Part of a small language model's weights: normalized queries and keys.
MLP neurons of a small language model. Each row is named by its layer, matrix (down: output weights) and neuron, and shows model dimensions 128-255. Each number is 128 + 24 x the weight over its row's rms, rounded and kept within 0 to 255. Numbers have three digits each.
A block is one neuron, or neurons of one layer that tend to fire together. Before each block is what it responds to, as a language model described it from the Wikipedia text at the highest values.

Description: Determiners, mostly possessive his, her, their (sometimes a or an), starting a noun phrase in biography or plot text, e.g. "her age", "his return"; rarely word-initial fragments like aw, sl.
L6.down318:141108142122144153144128132142156103143123091175126134124124168140139158121141101141131144097125108096095122130098157133123163154114112139102154135103151095079164138094129149120119120140099130109135164106102176120134123158148127101132144125180111133149156070161140163158140152122096090101162115129143163100154107138058150130119129124145117117141128150134109128092138110124107183117178

Description: Fires on the conjunctions "and"/"or" joining list items or headings, like "Transfers and loans", and on word-final pieces "et", "or", "ave" (Set, Sándor, Dave).
L2.down113:139155160135103110131143130115121093124144119137088146102129176098110149095115137140132143114107130155108133142111101134133129134095114083159166110127129155164119134132147161119127113122136166131144130116081161143150161118084155134094137147133111146114183112165136129157153129099145146125124156113138123117108105137170129186161140140142104110103129145114107161153097118134145122154115
L2.down185:118187119090113121143129145074175142139113109116121146098143162106152123158084132130148129156132114137180122125110145131092123157174117127132140112164090140120095136165143119139121082129125105103145140161170149121168113151149082109090170145102106152130136093103131164147083156120099173143117111104152114105140157102123105100104134190078122123168139091099082133142113137118120123117144
L2.down988:156113108141141135154116152107091155106159148153153121141096143147136133098157144073109127119104128158148112131142109128125144116187138113105144133087122160149143095129119123153127119105095137121135112158105148111133184088124135126104119149133112144142165123140132119120177116115138186091178163102115128109076160117100166166178098144128095101114091131141165122146139121184152086131161
L2.down1077:122165150128130138120126120115091132126172146150138072168115110122181123128141122133152126112099127158135118124149116131116117134149090141147138162094121126126127101139081123139175132075107155093103147140132108101131153134118130133147122125112079152106071111150098098142182150099103140142151122135087112099113163144141127157092152108168099115133147136127161070131126087132116123142097

Description: Coordinating words and separators (and, or, but, commas, semicolons) that introduce the last item of a list or a clause, often after a comma, such as "performance testing, and security testing".
L6.down288:131136119180127114102138158148138060157118105152155149157107087145147128108168122100142108150120132095109157091104155119129186124138119144097142152133139122123174120144091085142127098130134114155128083101125137129120110090096128120087142151129161143148142142152121157185125085129137119121123177116100153164132115154163132141112133109145110125129125108103131116163175102119136129109115

Description: Words opening a noun phrase before its head, chiefly most (most cited, most famous), more in "two or more races", and "and" in census counts.
L4.down468:113122162110105140078118137162082089142157127164146084167088122130163108127153137118149147108206132130140143129140103131112105123179120146118125169112155120087141126139140182111120143128144086116121164099139119122114140114074102144144123127173138114105081110136144123136150151113128126140135122150133206154123124164102169129126165101131156115113110133137113079144142130119102120126128
L4.down728:136173119122121141109109125164132138139117118117125117142108142152123127104131134095144118115134110134138103118170141102172142186118130118115138122132127125113144141127140116114106136119108097121125170127102104175146110141096129107132108127090138069119159110154135154141140160138117165130132158144132132128072127170094150127132154142131088105180118139120139126154141138119170129126137
L4.down1413:163087138102106161137113072160136173126152107132105111134151131130127119120087156160122128126128103115141137145133088102135150154132098149123130154141137137106121127136160128135147152088111083123127132108129129110116107121120116135203134176143130104114149144147120149128138157111126172139107128097110191128155139131149112148111079135113147146079120138129128092104096164131122110156111
L4.down1423:117127125110119124121120123138109162133155127128099108123117161157194116126143148137084119131084155178149131105144081093152165155156111115116123175116113149119115114162096137145138149108126133106148151135144099144154112101105129155163142102144149131129124106148121096183172152121111178117162129150096171100084144132108103184106122076126101145102121168124149103147177134128133120123119

Description: Sentence-initial or clause-initial he, she, who and his referring to a person in biographies, usually before was/is/had, e.g. "He was arrested", "who also performs".
L4.down403:117159156120106149114149111143126063145133162119163133153177126125113109113153107156098114120147097119112113101179139126127128098162116141111121113095100143120165113118132121125140140133116149123116129137119155135144141102128120106087119143112157143120166137151110107107126148135122117047102104117132149160101108153127141127130151111092088127124159098095185142141080127132122111163139
L4.down414:115126140129143159110117134114127148110176177121123152128187088116110149157114112115149148135111110151158145178140126123170101153080145116131156137121145118156127113134140121111119125138150140112164115128121168143139115157075149129126123133076113089109143105149128170171141105155135107122116135086141100104145135070126112137160155095112138095175124140096119131114101105123164138104124
L4.down1324:178145128158066109133147105128091122157173139103126147147173121165067168112161093139122112097141172130130120140111144147175104168148148092134118140127151124116113107126115132148119146121138124111110113196099124143143135149091115151154102117082121135128168127142115117089161139155131096108111149131130085107116131127111104104139191105119089110179089149153104126121121105125126150108119
L4.down1384:156118139123138121151168106133167133115179139050123149144130113123108135118177073126104138133153152120122107157123128140160112148140150151102095131142171125155075146134135133147178148147118140089139134182120124108103174136097112168150102153111119190130166164119105114093150129131128105128086153114143108141124121119109126078101186164125082123120141149110116123100126156127131154104141